{"hidden_size": 256, "num_attention_heads": 8, "num_key_value_heads": 1, "vocab_size": 13555, "attn_scale": 0.177, "init_std_o": 0.0272, "init_std_up": 0.0272, "learning_rate": 0.00203, "beta1": 0.95, "max_grad_norm": 1.0, "schedule": "wsd", "decay_fraction": 0.828, "decay_shape": "linear", "dataset": "wikipedia_en"}
MLP neurons of a small language model. Each row is named by its layer, matrix (down: output weights) and neuron, and shows model dimensions 16-143. Each number is 500 + 25 x the weight over its row's rms, rounded and kept within 0 to 999. Numbers have three digits each. A neuron's up and down rows have the sign that makes its largest values positive.
After each neuron's rows, "fires before" lists the tokens most often just after its 100 highest values on Wikipedia text that the model never trained on.

L4.down586:503482485489517498525520529499479489476534525455536466497455511511472528541497483487512476509515449511525509502541484501487491532503485491511450497482498474451518491470459537496534507495480492517501501513512521476476511503488510540469505491521493495478505493492455521539475477531479512466535467471472465508431487468523483458518522514476534552478547477535458485502473508505493491521548
fires before: "2", "3", "1", "5", "4", "0"

L9.down350:533481537473481496473511504463527525503474509499488499529466523495520522539422495492470512518513472469479501520467478507510491483494414488480504515495556485475504500520487498498480509474505470519489474502505490506506509484538547518483519453501470493499527512474488460508544520500509497515440454511517520500514485516510496499523514549490492554535511498505494483498472475519505499529508
fires before: " |", ",", " ", "."

L6.down165:491468461465527503554471546519570486517502499514498541534514495477445504526480504474485527491494497456525472514496495513552522523494523509503504495483522519497487494499516508464476439538492503470476518513481459522509498497502502522500468539537474471521488508484494474494509514502498533488501570489475521488543512476508487489489482505529525530488497520482478474498468513505540497486456
fires before: " The", " In", " He", " It"

L4.down633:507491509520499464517501530450523542476502531519492482472519470520526492484516514513500504498500469487477533525485520556466453471484462498472511509523478477493520539555502471503491499548521536474434438488514463474552497511474474501542489500429528480504470551474483494494485500530526533534470499457488479462471504475491483483466522548456478500519523474526507513551493470500499498457512
fires before: " ", " .", "1", "0", "7"

L4.down254:516522496503548481480489509486519518470478463498551454511523484536488489480489549527496513519496519495468509492510492514503501515518559483501496460506520501521498514550461487480477494508492478496498484499486485523483530448499502527481503538476481517459456457542490525469477530503539521478482508509535512465522488494502470477488535505511540508498473490477492474480505521453494491473487
fires before: "1", "2", "7", "8"

L5.down680:519476474537534518494486448502513486520492486490463488512533495503501519501520549533503497534548507496514501525545525505534517480517439487465480489501508528502511476472507479511505493489478480467476503534495491489530493523532497475519495466515523496543473454540506504500494491527539563516505467483507509549491467533500477489503529511527486521511494532503503501471472498529500519535545
fires before: " ", "8", "7", "6", "4", "5"

L9.down88:483536541504503478524506504523445521488474489493515536505522449488520491484447507533524512534507552487504507515519510500478507447460553469486491482514501504501488521541470464493491491510496530500498528518506491470440497505500507472519508430500475480483482471503509504497475507472500505480526468500509513483467474515546469512526530489515529542493481497446513470558518509512518489548507
fires before: "0", "9", "1", "8", "2"

L5.down584:490472487520505510480508504531533483481568547546504519485514526497511507466515486492493492501479461514510470481476486487518565523456554499536516492480518476503499516495518495499466520494475507491511490503507490520497480494499552468510470488506470480452503553496489500492478520480490498515498510475482489507466536503502502500507482498514531498474530505518499524539503470517492496491499
fires before: "0", "2", "1", "5", "3", "4"

L6.down66:512494475484492494484550456539486423530481453503483541536477519464499525496487506491526499537489479476479499507500454528480531489474472518517503491478538468489481491545478484495537521483545517435504517501500494480479486483480492480514540523466552504511489492474492484530471523501515477557527490506491453525498479494502432520519525476534505506459501475501487497507484497508507494460543
fires before: "9", "8", "7", "6", "5"

L3.down206:468471481493503498479528529504534453473534523484518527495469511521499504461479505538512518487473505489516503474497491481506486476478487486497464502477468508484492509464540470478500489479494512508512509498524510506473513510511536514492488498495502499468492512518482495524510461471428459505453440469454429522545550519512445500520533492521549499491478498507498485533502518484530499496546
fires before: "1", "0", "2", "3", " |"

L3.down362:497502488482481492505455530508520538484504452509530441448519481517448492471523543494501501515482526498554528538517549485478500508527468486467484528502478543538480481515497534495511525539493537512490512529500476489462512529509456486470485465484463491519439502506509495480493534519499523481435513503462495503518497522475515504499513491547486461495538501501506506535485499519529471478529
fires before: "==\n", " ==\n", "==\n\n", " –", " ==\n\n", " and"

L6.down278:490548502482488478512523502508518497458515474478527471507511513539527458548475528499476552563456495533527452527521510491476509515508473532514516510504497526471444485476492482452503501472507461468513492509519489536476490520488478513471554481479487484520488496480449523514483530515478501522496500480510510522533552535518480546519476499497525536519488494494457479549491510504497487477502
fires before: "7", "0", "9", "1", "th", "6"

L4.down403:524521473501488544488516496474471531467484525517474462470475485494549498512493446493482471529516495546480449467549494475537552493536478516494508471504472505500453488463517496509444540507495518443499495482480510511441508497485525503520504509530460443492509494443517500487528528499452501476500528490488497486491515500486499525501513485521518497534516477466474517485481480513487500509510
fires before: " |", " /", "\n", " ("

L5.down145:565474485505500530540501549501497458528519528485512508512548530495511466488488487484515505469487498502484487480509486514491485475532523463516515522525509492496496543496500531522489496465489483500543449495473464453487502484482495508527535497486554463488477492560499491547476474460499465461537511487526503509533486508469523497555455512519516460507474513528476511536458500539487503490500
fires before: "8", "7", "6", "9", "2", " "

L3.down249:528488506483485496519478505495497543508479535512483548501542490500448472481539506523525486526465506485495564533519443553477475495511528519499530514500474502526504537464514455590520507545562520456513502536541479527478511488506435498495513481489493480549506529518501516491478493481498474478519460512519520442528475472451522497519527490510526511521489488473515513517552478465514477452465
fires before: "1", "2"

L4.down269:507543504494528510519538497503480550497526502491535488481481541488549481480482466476501537494477479499519535494513523487458504502512511502519452484488568547475526495513482502483467498513520508466594493495526474537515474495468492478498498545491496499495527492525469476475486484461505505480482513526518498478514525528507458473510508534506445517498463481469500485506506497498506508526547
fires before: " ", " Candidate", "7", "6", " Democratic"

L5.down214:527507477464509518471521519483505535513490468435537484473487535494511495553513490495501520486436500500489500507475503520539492518530516516527515487495531497520487546492479541504517448460435492540529483507505527527502506509516501498493512490505527500470502486485496501480484535475504537525495517479494526488482503502497464517485439522512510510501499477525459497514467532501465518501515
fires before: "2", "1", " |", "3", "4", "0"

L3.down264:528522522492528465495488469506516500445482472484509514497488513498518543513461502495504517495490475512498537510494468499539541453529468505510484521511511475481520518516482559444459538499517533501512503492502542550485531525507467503463479463511476431546546498535484545501525563477484475496509511443487508493528478478477480504509504508519481496515528487466524490493494486526487510536496
fires before: " "

L9.down489:447480475533501508455487492507484508538542518487516502527506495524565526468490467465528482481520516554514489481454508501496524509514510511481499483523474541474465505523479542479472514479489525519516513479472465457547504462530526482475468506501500478497516503488504473511491498453551467503536486490501493544472565521495463563534485485564524481497528511510493515475494473510504506492496
fires before: "9", "6", "8", "2", "7", "1"

L9.down126:544498528473514456525476528517504471490515523527518526509555534483515477548481501537539556484474490469500483468521525499505475514503460556494505492553448517492512467514525534508499493549503519499495498498526532500499503479527490487498513516487481467510487459488514472489517501498474503516525508509483510513484532521449462500520488503512511446493533513496513510505525470525452519476517
fires before: "6", "5", "7", "y"

L5.down457:498512485504505481514458506497528485489488505481519487467488497459520494459546543528501503488462515437490519486481459485506480489498484512507481493498462494489509525532471514513499497481524537509481522477485465547483454508481440489487526481479470461452439476550532501526513496462499474502547529496527534458496516532499514509493508521481493517504503518535453491459461497518502468514484
fires before: " and", "==\n", " in", " by", " into"

L4.down473:523552521450516502512530490510523498492480483511468463479529508442462479503476533524512499497523495496563520477493484509462501510501476554487507496432460518454539458509527495517512484498542527513478517467495535487507501521458472511526497492457455509474493510518529519554478472469460482538494525513502512488521522498466485531484523485441515506498477500535479497464545437471473460485506
fires before: " the", " ", " a", " his"

L6.down422:503483497519486494472529498506529488435542456473508530449548483466531508454448502538499522495467509489499497545528501516501476492480481482526518532535510504495507547507492475478455537516472525482546533490477492537487486529525523518505522518516480521498511492514508483476501495538532517505473481522473510520520511512474491477494468493481506486526480466575485510485459515490454463536519
fires before: ".", "0", "1", " in", "+"

L5.down207:499517487490519509484541465471495500490481512491496528528457521503501508527518509529462479533523468502471506508473503469534508472484516505504505518492492496540464488509540492543464489524516527581509528484530481466451503496465530520531502487506459498454513516503483516473503489512508520481457513510473526479492467508483490557523512504531502511570513492517492499575469498554507465518522
fires before: "0", ".", " |"

L7.down211:466480510517502530469536478505472539517503476474470523492479440531526494553519500502489501491528496480504474472501480530502508464510472477471462525482522507463458541511469493490498527508524492503520513512513492541548542494515475522424515536520530496486491461500560481495506492513491471483531539481494506486489468537533501491538488480514512454537500504487488522505537518497545498498487
fires before: " |", "0", "2", "1", "9"

L9.down485:507506455489479521524530508462507494503515499470608540498491484509457524461510457515514496487516520475525501530491484493513500529495461471524543485480489513495461508517466515520515485542488496521495475464519533496520527550516514526471509546514494497505538490505543524537501499535521509490429525491498493478482481522458473514524505478495505516534512448507474463480492481496519525481491
fires before: "1", "5", "6", "2", " place", "3"

L3.down143:480493470510469532490509511449492490489456480508461514511538564480504479547494492519491530515532465481476541504482494478523456443515547492534517484509512496546473511536509487491523502543520522469531479520524502505470512488480493495468543513481465542501525496498479477517495529476498485469511509483498499535501514514526496508490479493492550491551543529483481474536478493532526471482509
fires before: " ", "5", "6", "0"

L7.down150:489511536498489465505522577553508540527533473491509511527539522507469512472492493515474510498509528465508508540446554534497518480499532526486479521486493528460532502501484483534495494509461484516524432501486541496506494491497498539508475471523492474530508511526513546469485500513484507518515458498534488521465449475512498481455483501505517460488519501481506513483494526493491505533515
fires before: " |", ",", ".", "\n", ":"

L5.down260:503498549502496516514530511485479495524519541518447534516489546486489484468493475448498514428560533451482493502545507462519501491490494502492518505474482521502491505467475457484520503471507476497501504533495480511466459498534501486537489491491490485495488533482505486531463496517477476515523507511402486525583453499510495463507542492502462483513513519491462488474515453523450510479507
fires before: "6", "5", "7", "4", "2", "8"

L6.down397:490492486492500484550509509483519453504501457487548528514495476478464516517502531506495514519541478472472463532488482484554500496535497523500494462462483492515511444486523522472500448502443511496482475492524521473517472468487505514535500513478495552546502542488466496514502507560524531508528477528494526533495490458487466477471514471449490504535501474501476498507486514483515492500481
fires before: " He", " It", " The", " In", " His"

L4.down100:480505505482522526535513494543517526502527523487489487467482519507473562504459491463495495470533483498489497472500536479508520523495496483483426498522535468483477455459513468472485495508516512450484517494518516519507514512495502506469520475496528551529507455463542496489496497492459482507497527499489495480487506528510484466551508482486471531466473494496503497455473491467500488485464
fires before: "9", "8", "5", "7", "6"

L9.down263:508488503531455463518545489514538506473519471506459534503491497482499491534487535481533505497474522506515514478455447522527453479493475502547446510516530512464542509519508506511502471479519483506521470496502470468495480541548434482530519477483490499521477517481491536470485473505492540481515507522497547475474447519507462538581480486521514508482459487463520498512537460514501514523479
fires before: "0", "2", "1"

L3.down522:462513485495484479539493524507513457455515461493521509498507488506487482514510507511487544473475501472479481549507449473522500533520507518502511458530534510509514488505506501481480492528448452524520542494510522502476488503502501510517509495502454457505436545517491446529450492526503478480469522524535527513565479492522483485484492494502497520523521492478479513521495513489500510512530
fires before: "==", "===", "The", " The", " In"

L7.down246:464537504463486474506526493518502436515485523501517529502516536511543454483449534520518499519513459527479509562488485510495477472508483490507517528453502512549476511486518490508495496513513538520492528529483510486501483525486477526531451532510521497511515499508534470494483470535546519501478504515448528471499470508474477490513529500466483509503498473470496458473483481517504495468470
fires before: "8", "9", "7", "6", "5", "0"

L9.down152:448479516496496544497455520527499536531526503502502472530491503498441494500464503488466489548478517557530516476497515514503526453516407499493493511501494477471494501521503487519477480497511511535518461472477508490531517505530542492513481518471492544481484467521497517480534542477499510551533433498465483507445530455500496538450501512494481473469469461553539509525522537511513501529492
fires before: ",", " |", "8", "9", "s"

L7.down120:520494537499512525513493520517525513486509492491495525500512500466489511489469546515503494493553489503510527524469473517519505479483511476546455513505498473525508519506467489518476520514530477516506533504495425458508523508502477516502515521476517515528475511493489539482512484514490502522460477470476461502497483530474479461537501499515524485547476473525487537498521477534443485483482
fires before: "1", " the", "4", "9", "8", "2"

L6.down415:492497508494504469473481511493574501498522541481509503477526507511492505490506450478492527503487468520530549502543501464501512488496513513517574517504529497483462523502523497494437458516510472525499472486494550463516468492550479507516495465494476495470569455461480516533467437500498498504491501457479522542503499440535514525512502483501451523465502532523457498499520497487488487511481
fires before: " ", " the"

L7.down2:440508517564480470508489524539527497465503508467553493555495551510541470482511504480514504511512498504485476517513545547448535528491440467544493466484486469508485543505477486494502484505489503508553549461449526530507470503489497464504501531523478511481508509469473496453548499545485479506486545499543480491508506530462497498465457490493535483470548455528461487529489481493513498466501
fires before: "|", "2", "1", "3", "0"

L5.down332:518481517497522509489475499522445515502501491537496511521487491484511483447512481454517509491507498502503504477509463545472495463507515467560502506518490491423493478501490513489492527454532511494524497524463499475523492508491467480527522520506497500501472494484500465473536477498492519496526539472498491490487481521578529506549532465505489496527460506509489506484533499526501456497521
fires before: ".", "1", "2", "0", "6"

L5.down245:497461484543480563486534522498516516468489491495491530482516482523518531502504519489472445517494516551520459532518472482507509516483500496534507503525533523495486507509583526524487484469450512498513543501529473517491488467498463490487443462508479490459487493541532507478472525504456513493499522474431505479475470515466460513478490486477507507521513552476520525533462494497533440526522
fires before: "0", "5", "9", "2"

L3.down665:468491486514513522509566515517487515509516529509499486517484538478490493524520473513555486493510500461521511510513530490481478518542501509534478523444501475525508475458471500476476529500511558499493483503496541506495509533514523498487525490503537457484472508458461483540481485564479482500490486503475513509512491437525549446490496496496475525532490441485508531499498564492497526506505
fires before: "1", "0", "2", "3"

L5.down60:500475475572513492453492492501503474462482507467504455486513558527504484467463495533477466534463525501487506486512509510506526535531470499569493540502517520488504523469530467527508462497530485485504535468506506502485495481520484522488520515461519470484496505530478480496535507500494503492509495494499523485476544504577528505507481527480469534482517496493451506492504522461490510487466
fires before: "5", "6", "0", "9", ".", "2"

L3.down265:535513483454509494461520490492492472508508466430494499519493541522537492518509489529515535511488490529491543472517467511517524504495551512523502486508496534481507532465501490517461507523503494525480539461528513505504492486508525496464518447496497492492502506460473509501513549471513542494477505476474498497503453452486508508537507506533494518509514533491465516481511495532488524499517
fires before: " ", " ("

L3.down292:511470456502457507521488463516476497500531513531515484490469512473535467473519446482514484537488532544459478488550487462524495519499525515602524512481504513489546497517489449490524497496516498476500489543486519510510528511482525525487521493536466472517491510480514515462549517542511525536461499502499453514494465486510524524499448539504485505488476544533540521498476502491487539470486
fires before: " |", " "

L4.down351:486524526515488504461477487549523495511506504468521495537503492462469458495496504530498515530535522485540529504551500483452518516480470482497535505433519513476533460514491493512478490533490485517490499479503530486525513558494495515514494518495534472514526510494517494515514511498474488507460532477495514513550512441473560519506486507504513486505535529537512506475453502546464474495493
fires before: " ", "ley", " the"

L7.down666:508489503518512488464495520519451494472476504538481483507462505488504505494537513486503513528486471544551520487533507518483500459503451507551483471513472500524497487500503472498466466487462475503458490498529534515508489488560478495456490499492519515450493531562501465510496481490484507490508501493520547478511552469515493505540486499501468506497499459464537526550495490447479501502490
fires before: "0", "3", "4", "2", "1", "5"

L7.down680:517474500525478487517507508516495491532547560505499488510524526487506522508453459477505512529486525517541536518459497504503549511483462492530491503457502501553506492479468510521497480489495443531483496485520443504423525516519524536529529453505504528485532534487488475519510500510460486502558504516511480501521489450522525497477496463508491508498497512508521469478501496440532462517523
fires before: " ", " the"

L7.down523:500575521507485503504477474525469519530490531467509529505471495495505477528466514506522500497507497460558521500500502488500492490466493410496532519459505485456458539520452484515475502511497542464446504513513552524479453529511504521494503524493501483477497502519526456476520491538475519506495496457506488465507521470514541450500492495455496506489493494469515501503509489493499499507501
fires before: "8", "9", "7", " He", "0", "1"

L3.down389:475505538486516536480538465503467502477498530514480518554477481525510517464526495468490504472549489531507529508518522449520551509507477549520491501514455529479484517497508473515508506514496505516470513461509510482473474512524546481481515526476449520516510487484526470498484458510506505515491477480507505460518505476468519472493523493513499548519504502502505517512486517544494505515481
fires before: " |", " |\n", "–", "4", "7"

L9.down0:490476447504493499462527505533456511518516508514488501426468529495463519515458487519499557480478471459529476501520477491520524478511534532525529490542514516466471473525500512501517533510507515523500494506517493473492533500487510547551500461503491502534534464482490496524466492523458447463505492506492504477475541500515470487481512511534504483481490506482508501490531527536475498498466
fires before: ",", " the", " he"

L9.down606:509476512511482544490518505561516522507463494489469480531495457487536479448487493476495495525491517487513486526553519554505518461454465469506509565538500525519502536492519520498469509496502529541505526502481504528473489514498513511498516524506528538511470538474533487478494522499479513517536493509496483451479482508478492510499500490527551528443517495508495476476476481544505440478493
fires before: "0", "9", ".", "|", "1"

L5.down545:524514460520527508500479502511500497526478527500488524508496473485506538506488541493507497505475507508506511515506468539490460488529434536534464520513496489540514491474512502462463532502476524494514460559499485511495499512600499455503498495473516466513502478522502486495519511473534489486479461483533528482477492523526501470498515472513483537552528465465522499538500522500553509471516
fires before: "8", "2", "4", "0", "1", "5"

L5.down461:528505480550478499490509481514480521482465516514493539483531528542538508467470504454485449504512497522535484499492482462546518506508521484530532474490509499472466544487479518482464503520512510505497516494503484480530478478532513504528498499475500525492539496506472466544474521494522515477520499453490481475533486529524550489497484555490487516481484498499490493491535480507498510507469
fires before: "0", "1", " ", "2", ";"

L5.down429:467525504504469509466499490527541485495481517425489502514542552484502492515483495481487553525504512493510474499496484513516486472492494505476509507501535503487513462464500483415505493495472458518503512524468555483484509510556516501463519513484505471519469492474493473493484509489468495478463512500484499457523477454512510486508484519483519498519496512490491477492512505501498494494518
fires before: " ", "8", "9", "7"

L5.down569:496487503441468468489485482509515530507492483469473498519490552489479472509532528518500461516529526475523539493501529513477467487498472506494500481495529503544495560455488478474491508497515429515547492503480517518512499490504488495530480505525522493476528463499493498501481496543446520506498482508470457494493521486494486414509481492489501533464522513468540498473512540469513530476567
fires before: ",", "),", ".", ")\n"

L9.down413:464509499517499538507518536489463499485544482489511464491499462527492523525479505508533542481478455502503518513517533509491529492488494530502502500484532493500449502493491526484480454510480482479491538500481486488479497492474495528525489492529520490527477487526456528518431499500513505493527464460447509509453499491514514493504497531505487537463507497483498507466496529488438484500481
fires before: " ", " the", " least"

L5.down567:453517515508534511533472503493469511525547500479487476484463538545466500504513501454521469479487479517503486461521495496460521483520528468518483509487497490491490472483487511460477514492502484510482474491485488508549521468491535479436517481502469528546495554525544482514495500494476473522514538452524522487516539493495491539504488487466496538523487532469508539454505489538507467522462
fires before: " |", " |\n", "6", "0", "9", "′"

L3.down404:492495500498510538501506507505554457522533456514463509503472481452481498486549536502501521563555553514505506524467475489540504524539462504500508531473519501509467502481530509513552494503519503523508460503476531523502504535448474534518531502490531484477475500489469445493516514476447527516473513509491471525469500430495546540484480486497484497524443503508519553442459488512507494483501
fires before: " ", ","

L5.down285:497475497554513429467463480534507522513453473534481527484526491486488498536483502476509509535512517510519534460511470463547486488516507536515483447491489512473509513466476486497547523491419486483492511443487494505500518555495498531491464537490528498495483502482458472489485516502468510488497470502491481494498487520472491479512463548490492506528515499486475508519491496528518510498522
fires before: "2", "1", "0", "3", "6", " of"

L3.down634:446551548522495486473510504505508474521488495553512509498467508482481474507542489476503533486524501469484514448517489563526528471498506490509497477470488477487511499495457498514530505490492497487530474528445534505503516520508492507508497472496501480500478488508439528444549507498455524472471512537521499530508496505468547518530475530483480517518495458511470525495502461489492531482524
fires before: "9", "6", "1", "7", "5"

L9.down403:530464505493540560521516479539483505499492551472489483466513488458518470494484519525526518507522497479494486521475514518512554504515462534533480490511509460523482447499506497506517508522462475503490558508454482515519457504521479515486550458483483485508487485502480491513498520554485524485504544513450462475510506519523503468492490501565491484480476476507512527486454441513505536494530
fires before: "0", "2", "1", "3", "8", "6"

L5.down392:506542461487467524518476502494557493527514516504537527454483485511490488509491484464533559508493508517528516495497481553540504486514508480495489503495510514523478532466501492520497512505543469556482510487529502453493511515497481486532540485478491516507460489473487484491501522510509498491524491457488490508493478462488521525479470546479503515546469481495442504503505484529512485500500
fires before: "0", "2", "8", "6", "5"

L7.down184:456510508537485539546463482514500548490500524533506519481500475546510459449470513538480520521499460507488522505491483527507492502537500481523502518475462517512497483504495491503507505491487491509547504459540520463510533512491428499527520462514541535523480535496523505474550532468533499534462504483475487491513495491483495458504518504515468481492476480429505532497483538477499500518460
fires before: "9", "0", "1", " World"

L9.down248:490510533492534483497441487511500491495487461561511511474494502474509468531463507515493492510481515487529541472497477469525498476528462497540503439482484462521481478518486507486471545540497519508451522504492514514492494497517489499478523490542456511464507448538526481497526498474550531497482532475499525494497503509516482496525523484501519494538494509458475546551552478528478546472467
fires before: "0", ",", "1", "5", "7"

L7.down364:513548462472496486521458463482520523507500456547536481479521518459498525496487528480513446537479503511520484464468483495523470498484477449538501493495504512493480475528460489494504484507507508493457538517499489496511521509508515490502523455541510508522511454492497481494503512536525500530511534485565524553493507518480502485496484485483513504457508501502487511493464492548487490503461
fires before: " "

L4.down49:524510510552444480477504440509516488462473487466472463498488510444477523479496470518507510501488500510540487487454519509487520561550503516505534514476507537496490531453534492491495505509444475545533481504513528500498514514513507480523481467529483492518496506477468513526465487517465479471533469460541522509495499501497582487480540486525504513491504507513513486498526507495502490496528
fires before: "1", "0", "2"

L4.down41:527486527529486490538498517501524458525521543497465488549481494529490452530518503513482517490448464532556506480453520478511481534447558510495461515506475506512480495456515567537522502499503503527488513482504514492477514490477472485536496510541472489484512513490517491549514465495475474468509514484515531508522487485516499521469456509540502520520490503506513497442478510473516492526546
fires before: " ", " to"

L4.down695:519511517459489467483506540480488492498509494481500440481458493518476509531486505517511579499506505512510493522500483510511530490470515496560476509503479483507490538497517505498437485471509530477524508505529550514511506504475524520466500488480521478502493547514484473528521457533497462572490468545437476514496487468524522495529502487495558512552507487484489516509489540491516492512515
fires before: "0", "1", "2", "3", "6"

L5.down596:486553501516491504529510452507481507475499523467504527499522525492490514526513506506517483469514472484473507499492499485539471501499455529515517523471449499565490503468488503484517519555549483529490524491501488519484478506497499528490476515489478489476529501474467503553500485447522508543505482498447502505543475519481451489479478502524464507509550477485487466449485509479439492506466
fires before: "8", "9", "5", "4", "7", "6"

L9.down249:509515507461490539540490430508475498550480531522499517474477496479486537491503525506435489512475503501449585511476509529524513458504497486496504495486504476476461497515485486541510501532535495511446477493515451483471494452484457486527522517477494515483506501495488496495531473535471523530520483503456514519466498469482473491544566457474531459508467512492504494500452478462483499491549
fires before: "6", "7", "8", "1", "5", "9"

L5.down198:521491487516532479511471549519489476511506481489516517513504509471485493482534462511477474520495508489487502484517502506485497473466525448515475514527505468481516510492461488496544534511522553476495469506490487470524571523514476503497472507522541513506511498461498473493584491522510529477487503459489480469493532489520498509493470497490519525497482447523487484525493462514482484504534
fires before: "1", "3", "2", "5", " |", "8"

L7.down161:494504453483478480486510506466506531488501436506506493444506490509467489488512476479459490457526498514513470487464506493515467520495504485514511474532471495502510513505497535521535514500496511501529483491501491515519454484509500501484537495527469456530508488515532480528475528533476487456525473489530447466500527504515532470521485528509519532527554488527521466464544502496534478488526
fires before: "0", "2", "1", "3", "7"

L5.down376:482495465511528517499473496488543467505489512474512486497503544488520495482513457471502489479520513496517533482498544510485498490491476463511463488475494510479504521506528477489496496487471489495516492510484465489473472508532509523548488473526470536539510457454441524466479504497485455508486510488506539497537513499539520492470448543522533464534542519533544525527453496532480484494483
fires before: " ", "1", "4", "0", "3", " |\n"

L7.down572:489481503519468488518496493543526477519514507480507495532520470487505479489492524507532541490479519489474468499524501522494484477473449484512530526480541473516494559498483524544491469498522517507496492462489522472563497519518506481508522494463508512516450480473510535482540491491509485507433533500488510478503464520474501500550468477459472476521474482491554469490483553473515482473455
fires before: "4", "5", "O", "3", "6", "2"

L6.down398:450513496494499477519502492511591521494481438506501441524479472533468503522477498535472503474501487515501497499438495514464489478498504457527482488478522502501474518551461519511539499468500519547490501496517493483533482517503518509501488487523501492532522543515520509527486468482556533472551466535483500488528459511510471460499524488484494511495510484543495540501481531468499508491548
fires before: ",", " |", " –"

L5.down55:494474504495537490528539450527495495498517463491497508514524526451454511450524518509486490511523472500492469525527487552486502490535489492510514508473496514485494481518476518460499486501480492504509490511541479487497523513463475487510501540502538491488500522484490520520562520506481488521522513479501467531555489505485521493530516488509522500480530453484475495517518529514457473513529
fires before: "0", "2", "7", "1", "5", "6"

L9.down96:489493487482495491536540503519502493507475501456530500519482514517519468473430499516526507500472482466490532472505514478497515435494419519517548553506489492459512526528477459528488493476441504495533479483520499525479519478497506531498554503491510446481495521491512462500506487489536508457537540496495499540525485505496528494512497491528470481443511503525496501483475501542506534494511
fires before: "9", "8", "6", "7", "5"

L7.down158:486496484539477500479531469521471516482555537467489463515461535485505504543524482472506480548463482479479494478462498522500513557526504523482499499476503510513483505509541507475488488513484470533489548505489520521494443506534485499497487516559490510510497531507473526504504526498559478465509483486542492475507477544497493502529479564505515491443487489493508503506522498475470495521502
fires before: "2", "0", "1", "3", "4", "5"

L9.down87:498526487437497503514501492488543498528468477454529530519495457462486490506440515484482501500523518518516490497496538506505513499481503512515483515496513495469489485553520490473501467474512461491464501526491427543476523506525465528554488510529513461449463486537498502466446483555481504441501529508493477564490460478514460537489520477477523487486503475484499497500460498511505450532466
fires before: " ", " Episode", " TV", " a"

L7.down14:539483512562490525489506508487486444529480457532514553556506541475474505446482491520504503500513499526497520532549516487455498530510507474529530523462513545498459491516456522499497494497510493494475490495506481497533499520478441466514462508492485505521535520505484473497540502499529521546461507505480481458513487511471507491531488474482510491504496487503496495471516483462483512513484
fires before: "1", "2", " was", " |"